config.yaml
n_layer: 10
norm_place: "pre"
parallel_block: false
init: "normal"
init_std_qkv: 0.0155
optimizer: "adamw"
grad_clip: 1.0
schedule: "wsd"
batch_tokens: [65536, 131072, 196608]
steps: 7148
dataset: "wikipedia_en"
MLP neurons of a small language model. Each row is named by its layer, matrix (up: input weights) and neuron, and shows model dimensions 0-191. Each number is 128 + 32 x the weight over its row's rms, rounded and kept within 0 to 255. Numbers have three digits each.
A block is one neuron, or neurons of one layer that tend to fire together. Before each block is what it responds to, as a language model described it from the Wikipedia text at the highest values.

Nationality and country names
L3.up703:191066142156136146173089123188193129102082148130126123120143133124117075106120118180188073153139074130086076149063117128130132183151138102093181170170057154065140134175111114121111202104104131090155111178115087178142144189152097155215161125106152174113108133108071135120106066185079131119052039114161165159106128111096156088152160089088146142140092148114109188143148165175121129149145159123155160120150198154115157123140143137104150122162124132161091144081168153118128103104122093100140155167164154095095121154141161174138133131066116135108136186107128132069160169159150136133
L3.up807:107088093153075110076152133153142142103120075163138147114117131129083114189094150148093125134139158118078144118132165155152107113140105125132123107108126148144142108085117089123138133154112063105133123091115162128111103130117127074130149128154107217123129126141119111069142048182124139159120142172128094086158164159168114154153123136107120142097167110148125154133183110158175142146131182110201103107124162105114123162103161116103145166180092078130160109088147122123220118091093196132142103121126169107088102097116121078167144135175093081109183154135151124132132142143107108138
L3.up912:097122096134072105109196148147191112147093093123052144099110107183058157138132134159177151113099052183068102075145123145097112147157122123130138166127088157148123126156151122114085110124148123107140093109105130165120187149138078087162184114120135138122161182145111164115099089174144122107140133207125151123167165149169123098116090114093112149115094136068075185133171064193117165154111145047125118131132157113102093161105132115127175127139106145104108116148153150112128034093074187160124148127147159119045113147133139156155106148148100122094127059060154122132152169135130196107
L3.up1354:144087098111102150114166138151182094134122191106134156132157069145146094146123127132102091130073097159066120099183148097162138189099134137101136124107122152164131037101095165149140191142101071119132136098108101170120242143137149095169102119133109146143066169181132113112091117115128126136143145036149127126144137108130199132098172195109133135152162106113079120122142102135209148159147179064188123146122148125132097162132117139074146102092134112134124101133130131142163145083138166175124091129116130117108103125085117081091121136117130102113110117044135137145105087098117124167
L3.up1749:128110092072072125135204127144164164143087098137065164109146094130096138145172101125134124094064095134070112130110147091067123120147095132112124132136106158120147091133118113059152099150118100087073115178106102112119151135176119069109121121125121144128140188116127130116096171176104165141143141177155164151157123159087116126140099157090112105165093089101159157132137062145191159181097158096146170080101108112111128090104086139136121112128107117144165095111038138136202106109130201174113102156136150169116135143150089079166110123157139154131138098093129156143160160175165155142
L3.up2102:114087091150126036064184155135171099120058116130141096076159131131103095147127119136126108133112119165037120139138206129107052132169114138116195130136073157148131087168118138120154133069132064116109099142135086177141135160173121098160174119156177158111088118120115145124113092156107127092162126113133150114091108165194121093120120117107099137107130154162093149104165122173192174113125129099121134130105140083102123135117101124126150148106128138137078207106141122149144071107090175131163118113162093108109116139152129131110096118095115175035130144058146072155144148144097130139
L3.up2148:099110104117079114115197135122180108163060128150129130145121157164128120175168122133125163137110098159075163107120119121099093141132098093125101091085107138171159118136057121110106122110154064103146116144132127080142114143137074092114163126080162101147110250055115144119159146145147179104119121125124066147139112183127121091080124115169118136127108127128071115121164074168153179178142176061177145118107124127109127159120083101130144146131134124083118107135150108077171077119124190125150125131154154148088136139175120086126144113150079057106173085097144080133116141150109183138
L3.up2202:110084162106141137161154139146131128160113097103100106104119113147168107116100125150147125189121153134111139138122112141110124131146142148077181161145056157148128063147078115138102145120113129114169122152132100131133174173139122070147158112147139075069099205123049154121128123102136129135124130111178114127139123120189110057127127139143146159106131164106090105075105049205154143123174132128195142162128156090150129130053198133152153130131107091166109070146124069137182147091114141128116134116131117119117110180139098113103111139168078127186134121108118143120163138137057175151

Table numbers and punctuation
L6.up990:118111114136090124148132152105166095159156158113099135126116104127149064122095138195159152134213101191161113125094122121100110095115124129118117145093151152111113117147175072089156120176128156111083019103100131136153161110150200077124191090165147098083190141105070166101114152184110175114137166141102083186098089159072166173146103106139103082124136103094079116083125067137164127113171167049142168108167114158156137138172128126137156117201059165145126097124068065169150140129143135159180080160200111156136137112148126094130136099137094107083218131080107149135141108103166142150

Country and nation-name endings
L5.up383:132092109120118081146147125134188128214122138138151068091145151138090122132147117118145127107104096169123090156076119123152107139155108136080110221090087146092133141148111154078106116117158127126142146119150132160127081112175109201101180096135155179095126148085128125113180121128116129142158117154139110155140152105165141200068075137103134078135170159139105139203201062189180106158113213101124064101076102121108129156063159058151143098115124120132073136128139057132117120081103107101140134139119111162107110106118138102114119079174067172126149144130123098090149149080159118134
L5.up442:101042125134119163124135142111100107129100050123111161150179153100118124199120107182167103143076104190077075120071121138123148112151062137177110146098082157082109166120151124099133115142195151104103092047119114171146149089208082178152188112111191164097105129085125121104134113168137106132172126153129111105109151129143120143061130182092141078112110172139120133225129174191140117128120186108178134148133096097147139117121156137170143122149081142109092115183129083099141064114182110196139166102097187149101117130111175167127133127124167155132148112113153091115154177097170171172
L5.up1098:132051146142089127140167134117108113179100116090192066083177061113105075147107097104097142141109092106133062118077047130092134124134103138099107175151091150060089157203126164087117142137163181070148121185114113169101075091174125149114152106109143136109115160110111125097110063117124158118110126192110114162090214116139135119132101102147164121086054138139139158155166140152147109147114143153157129180120129106129172103121169107054123103130122098165134159170112185127091104065110097133162140162180155099092170163103178113118112119154148185118203164127184102134162134102174148146
L5.up1355:099114162157126141160204103118150132185152088089153125143111166132106139134102070107144188136080140164075127146087113096104121117112127119152151151165115146079190136141093123104161150128180139091108111121153132150114112136152113117129190110142134115114087106107156145087098132183147141075126144157193130124111231164166119175144157172133067096103087180099124191149155183191090128175139137094169140130085117077126129103066111167107110158099085147118067140120114179136086087082111129147124130112164103116119138155113111100091145094173126130078165111036156094067123185175168103121
L5.up1521:112189079147104106119143133114096102107163093139152181140079116111115116159094102101088136117111120127116067130181128122158080153132112081156123096159174139092118096125092141101125161173153172121063108112102137153131119110153116158167094123134118134150106162141145124080144045149121129060137172111112113140118174143130122150130089104122168152151105121077201131108091141162146139110039156149086088213149086120099169088183108086134127181096127152153124156096095177098150150144129095107129087157152166114112132150082108143148070165169127136111162099076129090111160118114129125069
L5.up1533:088091043127094136145155153144168094179138097123212128021074098144133131095107095078157145100093074143120052167096087117149127144132112138063069128093140151090093102075170123126101119109124176118090081118130149223096144168192108087148150125119142101129107166099070100113195168158129093119135161128136138092153176143143110126115106132180134146168113108090127192141190101160123145119142192094106075155127133137147172094072149138124087144118086062111133103072100186129154100111064109168171122150157142102125135184150143155109115081137133091125121080132080139101142102187111150113
L5.up2103:077112116075149079109198142113143143103048115171125120079105085111101162150122121082148175182103072173152148173128064101186082138193078146090165110102167135158131098163115132120114203147117110090019154115122107130048046134139092123165101121086120135138114202128103114141107105126121162120147140138134137182066135124193100118142063133139089096162082094115164149105134106180157069098108150099117072077131139131193117108123129123192136139123136084104115152096079102147205124122129137118168134172086149131110137157116098073099076140144045113126129142122116081193160128186073126171
L5.up2279:083108062101155103128108162141125135133038098121115121113109123120092137070116136126177133160064042126122150128084120118162128120153100117104146157106125145124092172077111124116140198144174189100148116122082155126159193138148104122173114096127134153109154193135100163157085118123115156145142125141143134113137167110165091086124080104140097136148154092103190175128106047158158160225115127115163117194100136144140162080155162148108143094129067128205137122196099072109106074131142121131096132146145149132122091155076164075074111128112128139068057127117074118164219154129151174083

Mid-word continuation fragments
L3.up230:146071163114154140072152119108109119116130064130120088103130147153108096097078114078054137103146079170118138093148140101101079122092104132117147111108175138144167131014114175205071116092130150048130101181111103121115116096109138131156152126104179166121131175155182173146095126136142101136138169082147105139113120181166126136090139090119099122127144166106130118142120131087130148123196108086163120115108142159149098181068138137095180143134121093203107099139129134118128141116115129126124121198156173163110132152142145100138173145152115143111143099156106094163092110128164120088
L3.up557:114097142119117122114138166191166156138115098131122151089166102173068121135082140081144112112097085151121172100081175091166107116183127092134118147143109147130157104129086201076113119103123124104122117121123157144116139149139155083130170125122107134122112154078140128093107100117077115147158177150091164133131141140146085101140131123093117071063093107143149181120071094189111098142109145127118084149133144089175082144096188130187126119109085106131163122110028196120124139117094193142074081126137152151083113187125138198108094134127106133078173135123108103186111126115092114109
L3.up955:128129133149116060137163132185153087105027143126107132074167067162100104150142134076094058110135103099131125173138123135176169131101132111114141159129122124098145129140088138150143194107141094116100113095099176186107111120190151085148165093101181187142159151067152116135058120112112126124124140106131150158139180149100162112057140174136179060094108155097111150096106050172139076217104143065179124144122137175177162147147142108101156116101157133103104145096025141135120148123126152116167082091091173120097124149054105089093157187139109130109127185103115174140147108167145137163
L3.up1093:117129059136116144133159133083152092128116123150180073113168150110153127132131157102160118139124128164081163141113131141148067120139096135122169154136063170140141133131097102109124140125112156109067142185150121155107164083116087119111183099130126101126122143160126155150147192216097130126115126134077110089103137153217177217098156081141131132174067142118106139119075060197170146149134140078129138104121155143179124116089173147193121131102161077116128132126086104104106089092081143121144121151135170086104171119108130071082110183141113208161131170117162117139134120165127142145
L3.up1528:126122109145130095077179112108137122114121147136134157128181101171141082187112140131148205132140140178083121147128075103165138178147145126139139156105126152114191131081154117114126167098085095132114109190129130119075125126183158136164136137119200141126099116171104109141133084133089134140123156123138159147140144168136171133157081114082165077108067130142127134064174121163082129155078164070140133114122101133184147151093136148160059162200121084122118123117072101120176085124134132139144111150090121112105180121129114117105131166194128179095155087093175143113097100170066156122
L3.up1608:118111083150132145115145117145098103139072157126143163134127125158040143165181141102106131171157146153119122099067099123128084125131127216180178111152138157162143113124106168159119189146088127102126102118113141125131101125169171089147233141146147122147140131090108119148074111134173124106150149143037141152116135138205188154103121140114101116098128181109095127129151117129137127132136109082129069084077077120166130125124100124125104116129130056104146085041098124142150112058089120159074071132141220128121143160123093192127139131143158096085152152119209127161096154087117158114
L3.up1624:109111142097127133127116126090173121147138172122110135138156130129194107131098093088119148095109118137122142087098077113144110190089103087145178119137173160143184121102063140151137158098071108078093097114090159096114131137122113114121191105123147145119125176171068104133115058193071143169104185043120109143197126098105158139127106158148115121104135116113121136078175079116169126184145180088111125170157163138138155187157157155151187124059124057127120146129105128127143131148077144114117102180138192162122140117116126104072153197204046130151113116089170116130087111095122102152
L3.up1684:144137128119061103137196127166145103136168153112143157143163062153105137176158179108136135139077153143045102143143105108144110159144096135082123100148140153185188107127142142173128169098129100119065092067127107163159113091199139120113160112135138147131073184116122122077146127139128155120135131125074135085084127089105159152078139165151123083036166109121123157121143099126115155109093171141129090174088116098120076166085119065157126161125141166110139108082117092109183129132145206205104139105155165134145143163119144131077172116163140129130163061054149167168127179173080171132

Hyphen continuations and year colons
L3.up82:170111127102110073131126137095170064177139074102173183138125124187070056099136120142134070133162151117086118142134180116093142166119088105143110115152101153150152053142154164121199114113108096112084101152115095077118159082116113128113144104138113163109128139170124138118174126142133138175136120144117126166120213168144087154134134128211104124076145135202113164129157076112087149087140076077252155108101206145163097094135156138161125130155089101165085223121140167101171162138135129149133159144126119124090167111116162077114126107204130106119146039148103165115131084092164153141
L3.up426:134124127127048126132144141081100091114161150089159142141130153156117059163112119075119147129150191150080140135113163108114079162154105127157194121126176151163138097089143123152136201130103118089100045110113134131157095122143133108151142112134117108138102139124099145118156097222112161167073169107094085127148155236110131123135132125135153151146179111166070237162134147108152137122095202106170133108104179120172097134098126101132224121115117165197158160101058093143092078109093120187094103094149169154107110154129179075134132150195105172118157125068129110132149139149164115100
L3.up567:114165110136117122146189136124103101137122129096117115063123106125087132130174090100136134163051143119092146136175133165140125156112120103139105088171149156137199119110169186101149140085061097082052037100113097086061125177153109101165111084137119124121136156147069092133146097146136140171182132060163146082101200176091102129142120110107135157169106119067119121113158140198136158147102127123143156156186155185114094110143096105144118092098084105149119112148137097060141098136102152120109113139147086114108210179073156099134179107148159158122139108070195139080168127130154148097
L3.up995:172115152068095151125174163075136057130154151097140157126093175078104127161098146113113109100135135191118130123087109126115147154124113096164107109080114166117132127092126128111167149154120138096127081066124107143108153116086110164170135091181154098130142175095115175196113114174142151155145169033086108121086111197151109116122111114142073104185147119142143140140110156119127180143128154084161148151153144145170134085084165085103194146177113118169119158145145094145114122127133212118132119140120083120092207136116195076126135150101077189095123169082113101076115145153199160126
L3.up1223:130101081144109127126138107110114120140130116147068176127174134129029146146144133118187071168071136161110146087173188130082110115086157105096175091134102131185134062102150119153132123097189180121156117159102122179124076121113081151178168104153147119157145147148151140157112114192148156091131127162074145150081193183151148110099105114094128129157156140105082135146045138098146135124111140082149157138135141149180080128139160149150152143126158117163131113144107079118097099151158069108124100088161157160131126094105119091153154212177094098141148101129101077198108086162074182148
L3.up1834:132132125135086098155131127093108094167080146130133156132151134197058104159109096176178196156105115100064131148109076174099207158110127123135126066121204162049147108117179122135165214118098136101185097152115106122155140098129135136128164117163126166130156128109156183189118096173167133132133145123102091169089152160101150145159086137108145147129136145099090162139133052166176121134101119072188125106122179125146100156102145077148150082171110109126114168103081051059112070153123187178109113098135121104085079132147084091070147139202069152068151085158122135127065086103121116129
L3.up2080:157150081104127133119170122109106095158116118102131132142099103120131103158118077043159107167157123137114167130123133175092144120086123136134144085120233156116175122114176123108115149110153111126036072179078146114098151201122171078164131058204098185175107189101116196129086194170120170138133095109058105175098149237105124150145137130167155141142156101111156174093128111092077148086177209155177081154132159168157109112069137141120062119081110113152124100139088125081126136095112079153163136157122121042124166144071181084132091108145172093107127172090161088114128083169119184103
L3.up2260:127133123078104132129201118045156148139135118150145140115155108101111081133117117118174128132113121143118141116101089117172135170108079107142079105128116180191154109135085128107099204099132127094097041145096136114085162111132084157111175100143179126118148167142082172117102032219056187127160143106120134191165118172118113107071162144138102155115159101166142163119171118143108162136107185081199116137162196134162122212096151157095134090123148091191082126144135104124112129132104160132135108131146169120118178132084155098132161138137122111117096125119098042093115146116113120105

Mid-phrase links and word pieces
L6.up38:144139156151136141112111164106195096120076122068113091046171156154068102131107138109206065124063089118127158139109071070168151163099128089124158148150120151042175129119153120117081163113158149099118129067132164106151107184129091180128166097131115149153137120146121137184117170130123123197110179163098091152135118149161100045097155123130119127068103120165147118095149162176164128136144162089185099156142152152153139186138173114141114122094115073167176162097120138128192111140168085180157108103096105180130110141107086126117107150085163103156169130125107137166129117134128126144

Nationality and country names
L6.up981:059057120114101055159126181123198083136116147116107153114138126167083142140134095102183093082123103185084066150101094127095122158146198152117130161168108161120133070134086162110135129129189108112111047147142164139147201167092085133143111118145155125128119136074114139107117161168137159110088126151136147171142090163150133092135162099091159170119140077149081171157164143116109208135137162138147111126047152110141090133084136145155151142150109123113133140160119051102153105176141115166091123111153105113105093166181111055102103090146172114110161143112130163170112141148125168137

Final pieces of names
L5.up88:121077105134096116130166160095118145154104125122093103038108125131098135147104104076127153115105055104074146066099121148123141110124128111171093140093090141151094108176115152202177155110133127117099066104116151146150076071129105121112138130110122172135119180146147063150184130120128150133192117147103130121209109168177103180105162128125123142073122135136069117120152060122139106155077151100120142108142192165167140173100150114157150093138083123122099138075160199102133122155114153085100098128179111119119082110108121085150121135142066107096158086158104117165134111101106135162
L5.up189:054136163087159106119169134082160104128135091116077057085104132109130141121095093113191099123122032140150139142144176123114093127152141095153104057105093136080129143097121134143118106146148134101119135113068127120094072114202136115155161112131150164121143162146100105171108108179168104107129060139145157115137130127142167117065055149118123138146108140121136099188130164181149099109075154084125122086167126164189142115148120132143137102130119139096144105085121151111127119101100087121154114084123187089141130119126122138155133147146147137108078148117188156103158112223170112102
L5.up535:112130077152162130100128100125131143167117089118155164095094120139096159141082114147114120133072114190105126140100143149120086130162066147113068138105103148100107059151107160151115143089152173113075083118127171096141175161113099086156172116133165133151076108120125136153198122142130132115186084122108176133096182155126087149077116149178173118126120130126104155158084082076094144126154148131135081085135142160177137158130081113164107186148140140140125152136076124101087086130079108145140109163145134123143125132080105095106079146143136109110094145143137063101104188086099117151
L5.up886:162098139107149142132171129124099153066179147111100095109122061169127120163143089089097139131168040148065099116151056112060072129138069139124094120087070157136131148130077169183114222117168131117141126153106152143105146126186144125121085124168155165061150160148119130125071154125131142040149119171101139137089148147132132165106128148117137127114079110147167135062085140113122118141097145141118107111123141180126136074134145114127054072118147141125119107106124185111103131053150099118130134137143117109064137145135109097119135160167150100111090151119131179141136100103110078175
L5.up988:150101134110150159098141138109122123081117137109105095104167043185121123205103140097109146106134065112108128146090075152123135136200136128132135095110098156174123128155113203184147156138147087123164108143125181044087142115184097109134128111166138180049182144120119099083126101104137127098191120127109109144167168091126129142119166181153133118090085148146167175057109164134150135142119151115175108154139150158127151082115158164145040067125134151111159124078119134148105144109114125104123156118145070111087101158117090058093188190141142112140069127105156143129126089084121093162
L5.up1365:055152163138156119127168135131073148054140157095103091107124071147103160155130125097118142130110131159112142145133179132103173103092105121117146170102113150137124175132143141159138092114151208136116137140066163134135139117147155124213118112187144126136088158125093139149123089120150145150168123145065106077158112175144180130069134114135104096106172086185125145231154115152112162155119140126137049180164138091103143172127120111099169151166179135107076091057118123141074147142130207153142115137150222094094142132115138117098128093152143091121126074132162050155126103162134148168
L5.up1801:105104180130124140130129118138127154190068090162136132100072104119128128187098100122055125140148074141154104100089079086149187115151109130100151161104128150105105118155073094123168088105157142110116126145140163184110115188151169136159192087174171140163146126149130077132106121141219132113158165149130193086126164130148101105078081150082116109086072180096157161193119121087134069077147137139131109165153116191177097142112163159154069114129133143094144100045119099105101090145119118157078050138137173123095144123073092126096154118086140170095113173134136149129121086151086116136
L5.up1939:149130140105185147103130136112185120170115096145129118114110116152085125155081123188127115111124119089130140099071079132195176125114166127111130165143071145150119108130110182198120130155132169093121100148108146166122125106135075097184123130156112164110104191097043088068149129119163140110102161149148123142099139122190107146094153151135168091098064167136164125214172166114115129158141147119179152097159107113145101156114089132112092074085133142104200118093073186158109125137112189208094085145159151099079136116135096101137063089121127124115108145112106067077125078155135144156

Coordinated adjective links
L3.up21:124156117114112088115151152151147167134071104079101083094132134114105108118124094122149077188129152197103152151120190098121169142137137052066102139129197167102169109117145125146027134118134140134147125141114176153130135113137080093136145095100142176155138133124125103109148085172122164147159143107160164185111108166159114074157142139132099091101107141202166129122095144100165134106140171082159072109152092153122113143073175090140089103153114067135169135146144208116109117136102159170065143196157124132117154173135124116103203119141129207108171135103138137164102172154163159125
L3.up25:077109084108106072102165146117151135116063103096153143079097084101096112115095096092141161170172103095151172067115215118128110139145165113096158110182111153114160106119099135118089125095164103074115123108079117190126099081125170139169207114202080203104123131125115137127089141144183111147122206163118124131113116199141055146154109179150103182122133125130151156203123158129152099170145129123130137078162091124088156090076178122139168145122067110215155103132080135137148131159117125159129135129165132103106092138141098055153116143095182183094096115122128128141170094095128157076
L3.up93:144115079147088120152089132122088153160164102133180107095082140120139122079112090178168143167141100187168163110125155121113167137088149133120085158118101162041141125160183113092052168151143095106157091089094118162103091133138112119105119113174122211097052149093114170147132092138110131109132121102108125189129094114144103099150101129105096157122140129170138179173107134105127161114104139089159120185060063107133171101129180142145114122096137104123157136147164174101092100107100163172164153124098121166101162150047094174116061168135171162101109157117082136074131104174104129168
L3.up555:102096113128152089096141134078218126118117083068098171109127135122127111137102093109110140091147127113109111115128174105166145127116103141095145107161182163123129069140160116085136118182152093099120124133114162111129098190195096172122152101152138121142090136150123110150157136127120147146122140111090123102085167171155083157137069117085165090102174151169110164166127161120138152086147207080137106111118127151172130087122182144163158106140109093146150136125150191140145096161096106189123146121099129081107131108062077070061161106130178186114143079115142102101143156187098165137
L3.up835:168135115138125104127099126141109150176052114153170146093138132130135076112108122151111090164086164119120082174176096108133069146148101133144125143164132149109136150088113150157112193118178131119098138070139206180093114129170121079181103104113106168133092156130115164104161122143121166136130148120120150180120127130136108126087150109145078117077138109196132162139132102082195135223093173135156137123155123123125102129143187096096132076192140081121156094134105100143114090129135084175107123146121149153119123090109143116127180193128130131059154161095131106123148104156135155173
L3.up1220:091119071158132091079127164155138119105102093100140159094162109086118119096084078140138140162101156081147133155186187153178153125117144103095104150130136150095139101170149146119095190132139041118137127088082172133125063147144106146099209079075140232112100125089112099147140144117097109173137126108088102122098129205104093146098133130129123117141157139156145156171120151124144154183111159100094076119166072130156113086146156119190072138175090087109135191134152149098118101120070119156181201096145199145128126133105100117093114116138172167128167147135118116125146165164131163131
L3.up1574:106143128106090114113145160117135065096121121092094146119136126094124103173092108137126132152132084125109142132179093148107157143120158102130157103134162141125187103104113141127178130118148076089150124066102128110155097149113114118115161119136106216076057150106100149160156126094157126198139153124135138111144131180128103109141125201103122168096135145141077144166164142118205133124142159113132084129144073158179112082131168098188135133098094135145137155129052120145117086157111212131123103078127187157101110172085103150103158117170132114083156132086153057099136096109082137160
L3.up2014:129122114116087110139138140176142128122136151097073123118070105118162097153093074114173145164066096150114110165112083092180178170112105090124130177120116158112106115129144117124166147094064080126134111102109158128063113169148099161179132096133104110119123136102121100108149066168151097157163185096154109164151096121126139116110094124066178091093127156211169112124110104156108073131116214082098137225118104123088129100139133132117095095127092070103099066149124121131140119045093181142148096139082124153093186140124161126132071164121121179102153128112166195107028097151162108179

List-final conjunction
L5.up533:120099122119122117140158172143142083084158100101109119138168116175107098139099155131190094181190125085078140137127079155131129156152146145135134077145178163144181166138143139156123150052075122103145102127116175128135078131161147078150141091136164150110106137112149159164124149126192117175095136102124110151085122176116133100104095087123162134076133128178087189171116151167145150135114172142132111154195155139133170132152153100085119132167154130200170142111128160145130118185087064158130083123129145161065163131114139075153157145103179139174102124125092137120130145178179155101
L5.up640:107071150141097124149198141138152115143097143081144106122138159202095098166080125108165125143105152207134064174120094126092132097117131147170093127166108167060095141134157121132147118071081154098138124135145137123191143107105135106111128103194174167165139127155152125185156121186163139146137108099131126169176094162120150064102164120135170134084158114191118150128130146111124162143161154165128110105131080111015088187128199105076112153145157120189161101148111080115178143131096129166150139170113134164109105104158074123133163077121130113142126102121143156118093153147051163114
L5.up693:139131131115184132137215150119124140121119090110077113113127096124076119202106152059173106148101102183110083132141149149139086154106142182119127130171135156136149119189159125147111139032119137129102084133129107169124138103089128105091146105159162088136095150126046154190111084184122155181089109123096107109164140113109155056141134107176121093067120178196110145134127118135103194128113127090135084230055145116130131133098136088130157138176125110111146137126108161130110104125091074175138071116161099091099180132146102121082112143178120157123139181081100145148132149131129152114
L5.up1155:140085155120088123094199123099131132118208130139135056125113125119106157127062062155142121130187118147106162094134142094170124095107110108149094104157146158156171147142157168158157167115092146101159091085107169142087107095136114040152094093143092175128112154053087139161140078167177160139142135141095075162095129151099106101088106133144128128160162156160094137152139165181135088168108219113131135192174151124159132126107202126141106106070116095131111141093103102111140140173070098177125130112112147148120144145087085096109146188088122144097060099107178080097143139103129107196
L5.up1286:110120144083096151155132121117104111121129118099105130117154134123147109168092089094150108123145172189118116163167162123109092145153090154065174147168089153143146148131125074147073121074130086117105122132130136107152032133123105093131141091135157144154127158124104140135180126106189143151127126097129099161111119163118146116139089168124180091090149123155120142146080124092153131094105145128119124182140138188131128193033166164094090122127124091144092133127130124127150118094092142110148114131188184073135153153131122068090152129146131121155133150157084170124080171179087200163
L5.up1503:122116110106089137145150163151124088116068094135092141118188081160071117157105120127167099107133141166125160131135075187109085157110164118171102096139144156167146122123146092160092136144136155099104121189112142091113119121098080122106128099128147155172146105148127135231126128119162225125138091115078068171106120132109152212092116150241186076120135066163102139148131098108128149210078140145113138134117132124179147149146127109080117127090061132127132149156079119161168110098132129142145077180153131079102179118161156074140159171121135120105120118091125142161112110121115154144
L5.up1627:137113161162103152158181152116102091126072113124147090125146169124057094088155128176145107132163106175066150154116112111144071153114171120138142134155152154113127112151118151149108197136114101107065081090114166113117201143174124125168099085140105134161102159092146171160082107177136121192111193120084108170164134172186163096102139107139196112102073111134154097161107114128169115130090132071170136127132146110127081138109144118122158093154159120138118131083071135180118122046100170196069124107128139133113123138109129157113217201130084153137120087126118156163062157218116089162
L5.up2199:120064115131149143108146117138179110110107115048097079064121148151050094171136108076204114099091157136070127163107143196185118149120135098141116143195152148124146043146112091149097164102151119116152080181141156090104099122121115124113132103173132146148089110047169122205101160167149076197138090126092088141155145168220186112093186082115184143100199082171166150168163110168161150098153131073155086190104150120159107155081127118088187099159053108149188126076130150129125129145107147184111079125185136140104114136149064135067165095155039164116064107086139124169133081170121156115

Fragments inside notation
L5.up287:170148165096108077131115097108124173129153145120110155195093094159109127101169140141092169133148123138076183198112165090113082152117136127154181134089136146101142097088104124108148179103147122142089088187060097157158164159170097146099117142144145160114129156157068131107102102139147138173127128196102140112180138177144188138115126173149176074126115161135118143128117176163106124088189155102122151109083139085174125133153117125126108087171113113152095093143097101166145101120208125129053111133077107163109151148095157152125174069183091151173103126131115117120152121135182131148
L5.up720:107079151133115080155199156047162093152137107143061131154170167118085107119125105134130103203125068089101163110171128177169136150152162107111152094143173140108180112058101166111149142139106138119105077102120102142057136087165179144093105121152137132096096157132101146181122097150076114193147154134117065167170136126137134133096074132088176156109154143100117159179115159119116140118186132128129131116105153155203143115153079079122106133067131118156094075096124135136120146147110136181120102166128124109121137121164120109159141132197084143156181156125074110139091122175135152134
L5.up1039:108147174067150095131151131114120168140146122147152090112164133146115117032142143112131145134151141207143210092092106095123141115109134112101138108108096151108145132158102205093126124096176150127114068126107162114122138121172132138114094117096101121098127194144147164152085087126130224153136199157089142096142102199169227075087133186099186117149158070108103159167108098122137087168101198189176109123091140173095116080130139076172145108100165148120162138121104120128077116128137174132109124100115149125118193113112170094130134163122104130071135078099109130151156139111092138118
L5.up1232:136121183116110146115162138096134156097115177106149100139133186130131116095115104126104162147138157117109132158114109144105110157141167141073110073174090162115104137135163176095107107127135172103093071130131088127170132105109119109137162117123139111162078134125092133148078128153105070086135109076112133137152089206087126161137133136133160124167198182070142158166127105099132159139136115105142140168111116156122180106118079054162142125147100128172082219117128077091099100079126168145159109167091106164160111118149183097139119122108118112161101086127123103119122122126114158141
L5.up1470:097136152102117092111157137090144117143145087148079103074184145160112115099136106179205122145071148088106139161045181089134151143146096134146159168114139148098191123164146190113142134120166137093141072117146148158160133134114041129132108122076143118071156128077162179166183088204078105187151134084104108098117107165125137141131177109159082131143152108126104142095096099180147132153131180092144105095180142163130148100087151098113129158161161095169109156131033054126080106088156116157125145092094146180084106152129112104138178128157186129134167112135114066198132140142119113163
L5.up1532:133142150080073110148136159108136105098121039114110162152146182153119177171150176116159167120105123141147190116172091110141113116153116123096151090084151139128139112089123219146173194127128149088089151144086118105094173117057083113141142119140088174155140134208082122204141072117178175158113107159091077087137121157121160161054103146104137101172169141137093209162144127119129151146122145149212140074106148107184128106088180101155146128155065064118175167147070060038142154171150116191163116115151184165094098101053110152142126106140093182104105112110139080104129117132130116163
L5.up1557:149120092154128144124137117129159148167147113130135063161110119150118115057167102120132126162128078121059138175105117126124070092162090088114132137141071139120162088145089127112138127170143121109133074097114127156132128187194139138128143120143149154134097178105123119127131117118109145161174138142116068131072156155184175133096168125092151088143029170132111158109042089156149147093146148143158128102096102072160097132140132098119103119167118131168124200141143089119121078102214114148127060088101146129130118135089139154119142123128113142117132097127100126148143127140146153186
L5.up1733:123121110103151125100165126082165155146145086144093137097074132214092121174130131135123118146161111158117076120065161121122134141148138153126202194092097155146131126160135170098128143119088114097090062139139188110128175071130151094134102114192132101123149175171146192147160127138172173239090185127067098186117116139127164130049102149153112088100134124179096160080157134136082135139126145131139134118120151131100103168030130172153082098156163118167143118162115127151148148123151154169122094148088158145122115118139142072122150157163095062102117065114151123124159101136095141051

Mid-word name fragments
L6.up123:168128119096130123150184171123161130157134110098116114104118119066120097104136131062143063125143100154130152131149132139137105151074110136168186094162166148175162142108125124175132110118110175072119140132063104114090167132090137107156162135168104095143177149197094193180152103167129103141161153083142179128164107094144099158169035072163122150128209182159120152098135100134126070153132091102150116124155171189162147167087114109105128150100125092132091056125105124146132151130132160099151104188132178103117159120110113052075072141114145113147110152123150142139132105167174142139